From a checkpoint of a small transformer trained on Wikipedia: tied embeddings.
MLP neurons of a small language model. Each row is named by its layer, matrix (up: input weights; down: output weights) and neuron, and shows model dimensions 96-223. Each number is 128 + 24 x the weight over its row's rms, rounded and kept within 0 to 255. Numbers have three digits each.
After each neuron's rows, "fires on" lists the tokens most often at its 100 highest values on Wikipedia text that the model never trained on.

L5.up855:132154163120152084085096179107143127154132105120134160120161156130117128120118121116137156089170188113117124164115148104141165098090095124109108082151135174153134110104105140112144163139133074118122108137135116155121105105155140097132096128204066122095133075132119168085129181152127143159151085120152155129115129124102117121122145138132140109144157126140147122124154116063135134104115
L5.down855:140092094140125137133104089139134145098112156127145107131115114147111119104123087128136078155121138141160126115104113149071094146203140135085163104129157135094152142135151124141117139116129106158159143139110098094163151102111106142089151129110135159108094175147102116119075139156138134079123137107066122149147115107094164101122135111142141138148134148143089123146152131184092105146126
fires on: ",", " played", " and", " made"

L5.up1183:099173137134102077084100138131090105120125170163092128113121141072130165119144109118149119140132158128119139190095175092157112155100171106151157167140150140135151134136124154108180106131128122112073167139183140126101158137126157138124099098106184148114106103143102122092127067124166116162179109115114124110193126151126156108145139122169097124107149183110159126144123149130152144085120
L5.down1183:143053092091173153110127143117112118118113091124140132138136126109115139132107142126114155106130176093086135145107091118128116125134115126170126110113146120146116143118117123092174149070123145091134110104117124124146119161113134105165150120133159187142114133126148099083169133107128105126138154125103173116079128092113102147138129123095125117169144145152117106121113137135135154145131
fires on: ",", "ulu", " living", "8", "3"

L2.up335:129125135123110121072119155153095110125116142126135130095155081115127157155140129123095119141159110114124123133127168165154113130147144150096157139145155130137126123131119101111140188095120111147181126106142170089126098141090142178108077090158099137127137131185143183145070125132111126137131108162128181176106121122128089127160104142139054124145161177129089158134111125113121101145138
L2.down335:160142110126174113162129086129131152149088142131113157154112163137070153101084103119114115151133152127116134132105109154141120175129127141160130132148120112115153154136166154156116097114112120098120136148112095139132131108143112137193135163105147152104139133110128095149161118170149165184120171146151078126107117086113162122111167135116147119116093107142138102141126115136131105107156
fires on: " |", "\"", " (", " rate", "son", " Center"

L2.up1195:119133113148145152125125136112163110081174074140133163141093143111150146136144106131114158164129167116122090146161111122162128068148113155119140102097115097157152122152130156177125135126144139151112138147133092098114150132091121086132136088135128123116150105153128156155116131135172156147103135117156123139139106114170146117149120140117123144116127114121143096125135112124098150125122
L2.down1195:168131128127148144111131137128133108158133138121144137065128155101118098132136123123143131111125120135088135108063146146124153155174142099153123128102125147160097147140166118112120115111097141119136097097108164158111091137100184150135137109134122139134130131098122094135161117110132120166123109155138137165136121129114142161152161140160133130111170132151131159132135112185128090121115
fires on: "-", "c", "ho", "a", "ini", "o"

L2.up828:109127150126109124148105097109144119172130181124167163099083120128132123125150161144127157089100141104087148159133142157115127150118122121092154120129107114135126087156134087141104116108147111112186099138178133152112133110132101110105095145140099137131123111126115142131111096147156073140119136155119139111156107140130122097116125137147093144173125140107108137140110158147170143142141
L2.down828:093142110131127135130160153127168118127114135082146142105158117141114144107147142147139107119116131112082116116124163159157166097135115151134102145107103122128163106158138141103122118149139133123137154120138115097149107124115091108147131144104127121111112134120063119100111162129134112161064161153160123135169129112140149094083176106107160118124139185136084108130134081111122148116122
fires on: "n", "^", "a", "se", "fe"

L2.up553:144111128162130149110105187087135131102136156103108144117119121124132134144101132118112138083128145107165107060125124137156100123141130109148168129136123099101197148122104118120142160112127154092121099102171148137114107157129161131183126158144149134108126165116116107160125098156134138148112125129127133133086115103111155150113097155087092141099131118104158091098080143122156134089153
L2.down553:125119169063181111169135129124122146173138122144123116145159121163058151107130140117091141107126099152149118173136125140083127118128125151174078136160122132114116149077125135129112131105123099189155132117144098168149108128149118146115130140109147125104105170140120127159146093104153120130142156179132090158093113111143072099126115131123134138119157104125103120138142105172133107065173
fires on: "\"", ")", " Party"

L2.up447:218132094092118141103124121153172104169118098111125118117091118129070151161095143099154100124103141109126112123122099102118113119160119129165144118115108142131186118108119123117136124145121152112136084151143147123086159128149133118155107103135154145174130090158126147156138094112115123109104140112124151125114126133141151112137110114108127158107114115107149132176149118149175132165089
L2.down447:111133153130117171121146146102142112097134114134126145154176172155188136110122174115076096081102154109107113134115105083140131124161135108126116157168137125109089118114166135156143102110094146130121136076158106180121124127128140138102128165116135134121143116102157094129117097116142105151118151120118122165115162177128122124144117116188117140082111123133153150086152110137116130089142
fires on: "ar", "r", "a", "-", " in"

L5.up480:108141139114133123115113135119130110156142144129136129099175147139160123144128107104137177138127156082141107149115123067148135088135128129125118166140138170106117135096153127112155153109130093162160136085140127113149127105161113118153168135120130098111107122119151154077151165113108076149091158102094142101097155129158109102174105125144214153120141126109142116116172096102103138130093
L5.down480:118103092121129099162139126098123167136136123092108128160111118126143124131115134150151117147127121130193146097141176163091133168126116111149126119123131123146129105160107097136120117107140146127144126122114132137136127126095124170128118138146120162157156100133147095158116121105131142145186106149180131137155136126129200108101131107109093092119159096135154161144097149134125154095148
fires on: ",", " and"

L5.up762:115117091135122129180143118159089130090105129086173150126145145175124145112131119121105165152132162152103109173124105125127105121085146187113110115114136127142116132125122142143133103161154156131108130140145159140096126154112119107159143114138119107113150115133130146129165141107116128150145151163108113162168131137160138113132077161110088144128132065131136141125105109134106129155140
L5.down762:178140146130115107081143098116142125112138150117114124119110117135160139115132137155084162115154120120214119127150170126154180131167125136133123156135109099149143132142062116126126117115105093104109154099126127136130114107140100111139136151113073166122114105131125119113112146099135149159147118127140168104084112126132149119124123150097129133162121087143080165082104133132142087143097
fires on: "'", "-", " His", ":"

L5.up1190:174123180120135130123144123129122122127128173115098096112135108179121138130103151152142085109114099151117131093165089131158111143134131128108123160133136105106112153101063128085120158111078135084169133110143128096097110102113159164147131143166161131111154103127128138109062098171118172149104122122124115129123139116117170120157091107150116111146154129128146098099109156137146133132128
L5.down1190:154138124106142145138108154075120128158108183131118121142118072154159123187122132165111126095152148124159111107118114170115119152167118125162158094126107130146112129166126127126141138073152116149097125148127113123152128141114133141150125104110124107098124143108093139137138179146118143156132116129154099110120100140121127084096128130096116189162143100120150166092090150079163087120081
fires on: ")", "=", "ion"

L2.up1097:124166134129130148095131156126106095137101157126133119158137099162139125105149160127100134168136142111079126104111104147124118125101087142129132063120145141145164105120123155125131151139132127149173114090102146135119101134115122114101102168119164176128160135142118098080123158162132177130109156126126134135135124130120109169158124104106150121078130162103137124106109133088092140109096
L2.down1097:135056129108121128159127149143084135122155148143123136142129135094121136140135124141118109101163093182135091113109109098171111128131174151137119120148102092144118142117111097125102133110121103132096150124088148111134136118128119123133124125118092159119143126141151168156142125140108064122132146104085114117104107099145156153172118069102076159178152118143149125143139147099094133135150
fires on: "-", "l", "pha", "udi", "al", "az"

L2.up865:148117163137137153157099149140092122121129130091119154170132123153104102075133104063151111154155138124117093165094098124120096165125126138122096090137116116129136138149106169089127114140125132141177124090141138179151096188098131125100152136151173096166138136176142133120145141093131177109100158098141153111163124128119162143116084155127137120167082126166175145134090093122121143093103
L2.down865:115166119100153120150123182126140157093135106135091122136123135103162154129153115116117103125139143136060113137132135132178161091135148161137096170110129136145090126107126092136084109151129139122125143159164106122128118161160099086148126153142111121172066122135128121110129131107130161111121130123141171155134152139110127112099100117146098114131134087165162129160145138127094111152139
fires on: ":", "y", "-", "nt", " be", " very"

L2.up1231:155131122072127115160104121121131163167118079139131129136125146108099125134136111138139102113109149135124141164128112128180152114113152117078086106119143136122121144145118138163113116109157158091165153132133146093127142069154152130184164128099145129113198135133140134126124129106150107140171136118111148136130142141138118179110124160122120131111118122111102129101153111166122126152105
L2.down1231:101129120151146156138109138124129136099169125087132127154159067142143141134165196114086119095120146142162123140119148119129127092139103128154117127126097159152149099113147155110124097119146127133103150135100106120133126151159122133094121138150126144126095140097160131109144091136143112098112132100145144156125153139147148178157114121084118108147082114130151155115144088116127115113149
fires on: "-", "ing", "rod", "p", "ar", "d"

L5.up917:145116145109091128124108105115130142154145162113061113116130125152145153092130114129151117100142106127117113105150153173147146109075182139087068111149096153096117117095111122131158131162123112128096108178143113124089128087102129118127129100115185150116115075116104159161106119160141127160100131152157146111131142150156117155124130129180123110117145163089139177193099157097142110161151
L5.down917:135174092158142073127119109108097141121138117150163077134139160096093143147117157117104119122163165154135152139087131102119127103157147124157113160113155079140145105143157149143116150127150149146127147109130123123153113126119134117152100102119147122116136163095150104164123131104169129114140119118120146112166133101143182123120156108125140176115095176167129132139097079125130125125073
fires on: "=", "in", " |", " in", " Mac", " conflict"

L2.up6:143109142100099088131133116117094156124137134124125150143140128137118138084170100100121109077139156142127145117096140150160117095121109143152182118155119111134167132146109109130103113093137146169132114145162135106124144103144116083132158140131115114117129138095132124112149086103120117160071119136127143146148104107093119138142108149133117145140096133125142164108118149146131086161125
L2.down6:130170097098095158118151145131149111110159118149154147120131096143091118112156139106190150110127153146095128148133107123120099119100104127092057134145125137155134125080169129178122142140088121125066130132164153071150129104114138130148110148108083076117189125131107139126083175151131117146132142143152099161168124122140161122141115124141128084144156167131094097082100104129145140121126
fires on: " of", "le", "t", "'", "n", "–"

L5.up830:149159150127129127118149145160145116176089092113116153118143087125159112145074097113148127128111104118088098104135145136133111169107141089133151145111118107170153102171163152122108114160173121133138154149127182137119142148160105081136184090140146136123119099143125147081105093140155161145123170145080132126103138136149083149151103137113120076160153112148158166138130145135133145101088
L5.down830:102102109100115160099110117134166139081153116124117149101139139101092148116124112123121098143173127113101135134141156135122099119091131098137115148117150117073129078141100171157126094142096120154142157162147165141140136156160160129109139074087129161095114119124146143160115137100089152137071122142117111094115152131142106121105129144119134141129121173111117122115103105134130113177107
fires on: " |", ";", "|", ":", "="

L2.up1077:109100163117132141120109108159119106082122162147086136102101102122131139117143123108098131131163128138117159134151127108146176097086147129107181141131117118138145118114141142127135149130101118102165119139163082136148129094145096116112080113160122102159153170110089153130133162110147110107105166123126109162117152112136114120135130124049122135139121117142106144099161105177128130115148
L2.down1077:149111099105129103106137128152129157165141102141130126142146141166109139160094153124129075121137154110126115107184113162134122151116126155147145113079142121163061135122153090160129105100098140147120139138131156130107107098105085132135132140133147131085111150165143141138155096112123127141137122067117126107146154124126119110114114129146141133100128136100098151143111174095122114120106
fires on: "'", "l", "ia", "to", ":"

L5.up1191:125145142100128152121122140102093162123116145107162132118137130114151160189130141174132112112123140107107168146114150109144127157113136163116167142167159160150123161058114125146155090164131102172129151136138114088152176153157056098112141127097121110096138126086181137135107116101147114125146127116128149092155156108124168119097151115150125137137155132122086152191118119153136122125112
L5.down1191:120128095097134145138155145112096181161142133157140151150164142110127156134093142115093102139124086122109117079113106163129121122126162126139104146159104145113152136142134091177122149152152123142148117123125140116105121136120114093160087129088125098067143150139107157145115178160081124157131135138126121102144118106172101120132101156126140151146123157131124198137113153122120110122109
fires on: " 18", " |", "18", "ti", "st", " love"

L2.up580:128115169109090131156132152094111137135132097096100140136152126118135131133140141118155139171183112100145137106150130112141147118158153124119153100115146138132137110138105152125140125105127137071149128114076109128121111128143153175116150169153125115124135160109098094125144158154129106108141147115104120129124120115134135112130148130172103166175108164107169125136124117146127132121114
L2.down580:155154110115091120102093126142139140127130122132115147098058134126135130115114126131098151115157185120158115112128118162125140133106113168121131101114100145140103164123134141156117110142098138122113110128121112181151121112087157122160107144133102168118150127128155151125126135094127148134165149095117137162086144165141160147076123105118116143095086110147126106151147149111149105118139
fires on: "s", " m", "um", "g"

L2.up435:151133133139126138130150107094125117126142135123150123145124125110130153108107102136167162113144170113134127156141143089144130136165137106145150159117134161144103118102090112142139164095187136096132110112194124136091153128147182093168118133115130083125173116107101122102152146139149121116115145143145087135113122141116155140146141141149124119110097142137125108146090154162119137160119
L2.down435:102117151136154141114099116131156114132122118105105133148124147102137123153126133110085114142132122173104120114132124148097132086115099162121136126109134159135098076124092108099130120112157166105161118137118124104152164093087136104095193121149146116138113137129183132124145163105158125149163109129154117171092145095105106153154157144146135183128126142118086129155115084143101119115140
fires on: "s", "d", "g", "us", "ber"

L5.up442:131181146128118140122095099060114129129135128111118155155150110091132135132125157150088145174104150157127148114117121120066140103128133111101106141163094128126124123075120096120097114154119134153143131133141150150130128135147171111080155100074127125149155163152171073074061104164148137141154117130093157115126145106101120128122138153160123130111150133142129123133120137128151078111090
L5.down442:174127149111126105137139171172103090169145099115130104101140121111144089134153151119159109137090117149130113118115136093142093134150126130131160184124173125095172124144166177122141134145141104087071123109101128105132103153113119093133096151095090121101154127146131135156166143124138093080076091116114088081119185161127112107144112121121093140098116168160099116128109143125118167157115
fires on: " |", ",", ":"

L2.up1233:156118131095121065097140139154137145134162150111122122103124117110194129115123122112134126152125150137114119107131143090136129167139182151128174138155152108124159102116152087129113145128104134109116125135125154117121100115166099130111113141142114144094158120137126127132106152169178120144162126177105120188078133135117119134122137102089122123097107119133134137130140171106113121062135
L2.down1233:135120076083127165169117127092157113140126107155153155159125146133129122123088107137108161133105143120079135120115115115126131138089137158105085124137152169136130161113117157144166100085137140166115151127113149109117110130115124132145161101109150145125122089110110139138111100138112119161118133175148149115136166100152115138161133111119115164062150147110134117119134120117117128122105
fires on: " |", "sh", "ora", "esa"

L2.up684:136130127107152108099097092096171151105102126137129133144118119140156187080121093131162130146151128092131132177118144156143095135131113121134175148108132182142101152141088110155102133155179102138131147149136119131165155145202143155128160106160087165126144125160106130146133142130153148123095098124116081156103134106079129123117102114129118097097084137151157140130157112137148132159134
L2.down684:164115133119163140112086151093114118143126102123107102168140110118108139109152106123136134135120102121122125152166102119133129176121121137159108077125146106120111116154112151136143108131126128124138151138099152119158144138144080085152154114120125109081114161120148084121131160141100088149117095132131148081107156154128128127110192103125102151178149107157121107119155138148128171132110
fires on: "|", " |", " games", " game", ";", " reception"

L5.up1005:125140144114104137113136127122122134115112128101083146117128134114113172133125119179119106121172165135115079085134105086172139102134131168144124139164107129152114112113115138075137101102120148108160132134149113130152188103113185116172159115121121159136111149111135156104114130111074157132089162125119166124125103064107085134114136146117156140138110170097154120170131115150082111122156
L5.down1005:108136113147105106137100167129135113132125142136111175120137107119086123158142161091126135155134116091129085152119093126107095144134054151150073120071119116100176100118101120157127128122133109143090103135107159161113150143103125191153152167147102155119172118162161154086129104105145123115092151106136143130066141139115098126126178108148162083138176125104160114126131109094135152129158
fires on: " T", "n", "l", "t", ".", " General"

L2.up574:146134138140118109144158153112146157131141132113150128121135116142104165135127122164100191136145134133152141135105131087127064127132137145111158100160156095135139146122185126129172111144148076145103081116109162104161119109158132158074105097104108104149083085152141167164107136121125151135086114139148127113084109117127093108138089119099088114080149136064127113155104149096120121104154
L2.down574:169123110121175123097120076134116105107104127146116087110139115164112198091131158142116147145121139115108128113114148130156108119134139161132095164162133118124123117116091083094170128109106145153136127123148106158098100155164117160143159107117129135142179106117135117119150118105129112176143151133126143142139145144163139115115096114133109083102114116125150158125126144173128144119105
fires on: " |", "ala"

L2.up716:108070108135072126152135101124116126099127138102113133114123129112104129175107123108174092129120129127112135148157146118141098112120135134090127107165162161102165117114114141087132078114120131147134147130091118133120124122129098141107129124166116100123132123142140091119118186112156136126184101153124178108152110117150123100126122162075137114113140094144136144145112124141115104115118
L2.down716:174134174110199118113132141128127162112131102173158130138119091108135084110171099158152151140140150116108113123123131084121102119071068130162183154081062134121111143128129098148136120161143108126112141133091125150116176151101131119131167129096127130172132121111115167106108142179137131119095148154116122116105131103133136139142129118208127125105134169132098132102139097106134170111160
fires on: "n", "r", "ry", "e", "na", "ert"

L2.up282:118082128104190177135123144133176118111139199167147131128143128117129107127140164112139061129104109100127123137102099129162152165179111132129110139161106111147154161153087135126137124136143134114125063080099155089135103110172089144150133102145174115109149097124125132126132098148139181084106110131129127138107126153126116147087149145121148100113152130072157125105126086133163158124120
L2.down282:140140121124132124120112141105138130101154097117150147128120110078155092107130131138125104149084159120072154131146138128138154149110089141092140125130125129139139134113112139123119104099145179164156138136141121121133104160082121121125159115113130108135136104133156130130175144082163125129131128120147106114162145137155126109135137135112126121155123136107144106153151108142124170093086
fires on: ".", "'"

L5.up972:129140134086134121155091132099147093130149131147138134105161167154143116137168080180138090149173090104108107128093123145148088093099152124128136148133136142084184130119149146115113122160194140115146132168151145156141114110101164146123101149135130108078113127119114144158151153111060111126146124098107135176166100104126140130130151178136119116133140142120141151119125136088127128131075
L5.down972:145119098114135165137098116115128143100181109129094112105139143103118136180154111075141172138145113121212134122164159154147175155103150103107122126150088122158102104155105107175104095095128166126097144150141167146131129119151143112117143132106167120142150121135168104131181140125145108126159081159146147134134102153106139110087114134125141105093141108092134127134131145098175075099173
fires on: "-", ",", ".", " (", "e", " I"

L2.up625:124131148084082140122124141114140121089135135152080116135136129108156124129146137105100160104116059103112159133094108131116140101106127101137129140119103114115093077115117134110136189136101157129123170178199092136134157110110105118145106118142157155096146106140162101113122159157097114092116130151132131122125142092145144127105142128111105085117131135144145177152110156101114110143119
L2.down625:132105138157140094111106126178127166140062176141106131110124127159105145100082087078104112171121139128177144109125119122130085179105132132117147091134160148129126165163129138181096129089143111146155114140101159107129172108119173112148147133105088125131123115106143133117125146115151123110125107150117135124105150125134102106109082126174146180091149108128119099174128129136144123074080
fires on: " by", " of", "'", "ici", ":"

L2.up860:137118144134152167062141105104171123131140150167198133098145133086114126122117165138164147125125141150124127149084105141143137135129120123136126122088155118153136141098131112114113122161157162143154120102138129126105109098140132113126128127106073144116139147101075139143135118137145147131119120184121129128131088107107104173079126163154140154122167110118156141059122120113093156111196
L2.down860:121104121138115111127125071153138138110091147130101162116122126132107118118131137098129113140157170152147111168171145121138153197073091123136151121102124113059050090120139138102124085138121115109133152148126118129133154157121152112135151138120138166166099137133185141178190141109132131165102137130163107110110156130128135131163127115111157121126154118105134117146142114121141140158081
fires on: ".", "rap"

L2.up651:116123117157042127117132120152139116127174162114142098131104122127155117108203131123166162136094123136093108110105145122117132111145080126103124128123173089164160128148138151146132120091102150147054178119121100103125134116132135128176138126140118142144152111115144119161162137127133107121126124126109127133132069141144135104147147109132119135101108135116124122111076100187123160180139
L2.down651:094110116136138152139150095131122158176157124145131124153101126096126151119113148141103083152124100144124116111129094136128142115095134143136131077139153126167096119090158125137120134095153133142129125106086139135137124115125155127102121099169181129153165141175102128114141135137153132128138080135169166139170117095155093132155103105110106142139135076110149098135093158152150133103118
fires on: "-", "c", "=", "ut"

L2.up418:094110122106152105159097116111155162128128191097109145162124168184133142121174115097140148102104100126140154142108156134146110115168108126143179113099108146132117140167111154109137124144134129143140112128152136097186137146121169134151120119100158108131104103135133160158139109156129111152160119112114090116115146145148125139140082072158163165100164130144076112172160106159129118104081
L2.down418:172119126098131117099133135128161159131121148134108135110123123116134147144124138121117138148100138151138149121120122128151143180118107108093123081134130103121115094135098126138138100151133171161122131105131160098141119073167135152147108136157132128112138129122099132135124120116171143145133137178097124120100138098136164150134135133146094189192116155161135103102119143124117117144165
fires on: " |", "+"

L5.up1192:125138113181107131110112131117119111111121148142088128083145129128109125115109109150130163118141150103139170166111145142159147107139128112148126096133114113112158149108151158115110146118137147131156137121136087093169159100121127162118181134137155068124103073121114153143106185136114145143149153130110154139158112172129122150116091125132101117138133109117148111159107110113136130109110
L5.down1192:129156164085149096145141150133153145135128135086178142166123144162166176164095162148096141118116132147160092107163126111127126165108120125127119151117132071167165095139124130145108148117123142124092119138108145132104155093112125164105114106113146189143123147121138100129119113127104125155104122114144126137111162111126081100149135129108131146120145142160104173095152124155116112135117
fires on: "-", " had", " having", "ing", " were", "g"

L2.up17:162125121127126152122167117133130166147108091107084151124151176105138146156137123122139103121138163106136133121165103092167089174162104159106146111138131133146118145112110107104123120109104123136151142084125137181116156123142164105142116103129101114148085122153137156147132157157101081162115122149131127106096158121115174147138132080153093137107107136097090142107134122128118131126080
L2.down17:132161182122133123156130150137158080114170119120101106137141128146092156159112113145049098144130115119136147115168110125147100138111107156116120140142136103110129135168147137144124109113113147124159139114100123113117123143111143106134165134095113108126078156116122105112093105113123118137108128163108137110110103145128132186119145126134129158181133154143120102107104161078119089118138
fires on: " |"

L2.up96:158144145141123119175142147127089138132157116154115126138177085122096137108130142105122130103135167098136167132111093111162093096119113128134179154141159101084119083143097117097176139119153143081148103124085116157134119134123130089116149152134162141100122093099123136123137111110105143069105117147104151089144154103079098132137126185121136125126154075130128151107139141148097133161106
L2.down96:120152092117149145105178152158146147159144119070115135081128104142122124119097117120144130111130118132166119141157128100116155181124104103171138112117085190155185133107151142121108105116096133125081130145169147128142151112117123129108117142117120116143167085103152126134115144117136138171141124121105124162130080145174115082122186125117067115123132116075116088124089136165176112073176
fires on: "s", "ns", "n", " of", "ans"

L5.up96:167163156118170147152153112113153124138096141130144121111117117158110135150146140104135087156119136083142081145170116106126101129143146104093176099106099096124133096118152115125158201107116167113124100113142077106159121145140128170146124164127137153163140126139136128087144099177170157099157145104073147140091096143157132151113139167113082146146099105074132095153112133120142095126120
L5.down96:141140115191137119104113131133080162121140133106132138139116111121128153133149155129130140120154144158153163063153148136144076109180223142146099099120161162184127111178105091121118152141117092097136160134127183140154137115123124122127129161153089104130135139113092169086105131096119142116145124171110126124146116141114128155122080126147164138139141082108129116105136130080101153116104
fires on: "=", " then", "'", " also"

L2.up1104:123108156116152139105135102115174132123147105163112125144119119137159104112138148121130112113123121093098138142113177160074131151086165121106134094121138175159161099137161132135096133154156169099124099095154126147102097112119087132161114149143128133139118145155102104128122135126098150146130137155133137109139111120131140108145181138187140129141108136106137118091158115181075156074114
L2.down1104:165156117075130137110133166111090085132147113115140146095165120157166128151157083133140150171132097156131136139116135130149139093152119097142115133121147080143126113105130112125119146134107121119123158181183129082099192163135096137153098128144097143120121119159171129102128088111126157120185124088110106138127134069119114132117185104102128092141135141189141128148103135051131131108071
fires on: " |", "-", "al", "it", "in", "ir"

L5.up547:133163141138085139093151142123161127146129154121129145141112142124161118081131101154136166119105116173103132152111122137093130119114131106116119120094130124166117129106118079167158112135136162125152151107112161108108154128101116140118104128118133149112103061168163087147097105158111128136132137115159106136160124117149162120157116164135123139112137167136138144105126119150138088144096
L5.down547:154115120140110153114123114091194101126149139124150158151124114106115128145106155102124105120107171141169116122163145083158181106087125079124130133147114168148095121108101092134086144140108113171070148109097126125152140120148131130151188147136134115093075118112114143156142108121106191110128107132112119106148125136128116101104093135121099151152127103150141094154128077136180121118118
fires on: ".", " bo", " end"

L2.up1174:099154136130157138122069132114154129125152127137107118160156098174098124155142135123152145126157127124136177148108074095130103142142146144140150117122131096107138118135115134120112120151151152110153139163146114124134119145157077140153124125145162142079155099197090147132111131106149125167127095088103117170119109135107126128158100119159178075119130131121141146164124132096128138130120
L2.down1174:115122106109113136138164141146088168143092150118127132123119136121138125106105122137111114140101111092165145127132149137125149101148109078147099139116126120115162122157170118162127089089120092139128101062092129137129145150109123158109147147127120229198138158092124085126132117114133110111114121144111100095150126111207140109116104147155128159149116147132149120079135120129136071115126
fires on: "nt", "-", "in", "ou", "t", "ing"

L5.up364:152125157138126173092154103122147118165147138116133072123145096100153143132128109158168167143152120130117159127122111121120153124128114123127118122119162114096079154127157146135137174142141114091129136119121166133128102143176143078151148146113097094151161101108116142133137128139163139118098139112140121067134116099142142136178093131086146122146147107141088181121123116127157116135081
L5.down364:100076143176091108151094119096134168138115130108121152105179128101064143113140137149132140126137119157151123143194102135149119148145155179138104134092113118119134082107105116151128133171124110147187162119136128097131123106154118125122085117148093161152062114146117107105151096126123165142158116126160111154096097115119099175129138151095132162107151138113139123086109130107144140100116
fires on: " |", " %", " Votes", "od", " led", " ra"

L5.up7:153129100154125071136085150111098119156113146155146127160128101111139151107133131123147127155164128118144124115110126127132081135095127142087106123093175153134108127152138129129119085122147094133173095124147123135073127122125145091154142123134130093104123088139115140088122121127160135096165117118151044153124139104092073140139114112137143138142159142192139132125152086160117133097129
L5.down7:114073137109123153083169135116090099106094116080093139132141179168093140153128107126151136127102138135146128135128167125118148160132108159127150176152111110136173162088104125152105150144132154129103173142124063132150126145123123132127152130127107170099089170161118153113132153123084141114102159139153188186132122128126149126138122134148117086133093124083174139154080167145118118140146
fires on: ",", ".", " and", " 1", "vi", " |"

L5.up1242:146163125156099127101091111129201144139151106105145125145105109134074123089153122133113114146157130154143160132127133144124123098093132154152067121127117151149092101167149119134123113124130110105087161167108168154132107101108125138142178144140174164156134147133143143142106125142133134113125094090139168104115091112130112143137157099096096098181149132111134100101140135133124106125071
L5.down1242:186151124130146086130138129144090075144132114082103160102133132148098125139085131077116147149131159168101106132151128111081112167109137151127147117149128127110120145120145178178115089099121134150128132143139155115122168132081119116130060171145142110146125149130127129142179142177145173090124091113143133121129098146081116135152131137124129194100135129111129149129118134108172097129120
fires on: " was", " Fr", " br", " Br"

L5.up437:144128144115129096080192081125110109156151079176123108103138138163112152175148115111098101181133118163107155148139184135096151187095127116140112137117118134075141155136152185095108067137170131104136126152132098160156113092157077092120146114144135120145160129135116117136101094142124110139154153123154111102120086137147108086134154107107104113117101167111138165136124112154156135158158
L5.down437:135156116141126111139133110113143131115122136151151118104157112123146157131142101105152157140135098157200141152128125142129085137126148078141115106107129172120100126173126124133102145137137135154145120117117128127152173153163134084179144073135137189123163138173125142129135123142166081128102097137160122119095138136096091098089124087107132127128144166121151133152099160128150096113139
fires on: ":", " of", "-", " in", ".", "born"

L5.up953:071124121109172103106120112124134173115117085109105157112137088158165087154122143113093101149125116115136115107110147118126143131108074117145137127150137148154110133167102106120160141155140103127097149116136160138140135127116119130116114128123123126146113115144161095075076114121105128143155141133173118123109092124114128116133150142163130083125127123119121201135186130177144149102104
L5.down953:137126142118119125128152077173162110102106106100167099104141120157152130158122139093131125125103103083115173094101124150162137132120129146146112087139126160103095154125103125119114123116132128136125119143121119109094147111122172107101157119079088099111139172195119124182175132121155127097098098117114123086141114147137126165134110119100134122151145134110087113122098122131104108164146
fires on: ":", " un", " \"", "—", " sh", " |"

L2.up426:099122129164119184071119160144128134128144112121151184163175096138129108118105097115151125133125133120127107148153171122112118118157180147154152120125092088073106099143141087130145120122119098141125176148126120094115158116138121118125134102126114156102144107139092169132121112136164097152165130122117110115123137103113124109092169160116100094136110161162102126120104137163178121149124
L2.down426:104125127134133123117114135099118149136159127144166150168127105097160109086105138098121114098097138128115109152057126116148113111119123119103099142167134119118125113122141129166130132132149146136153139146155133107129159165157057132094170154135161126132111094155090146139120150159113156089084115121148120084148146133093183113151138157074130120087120056137095134122125112074165106143128
fires on: ".", "na", "ni", "ta", "ne", "ara"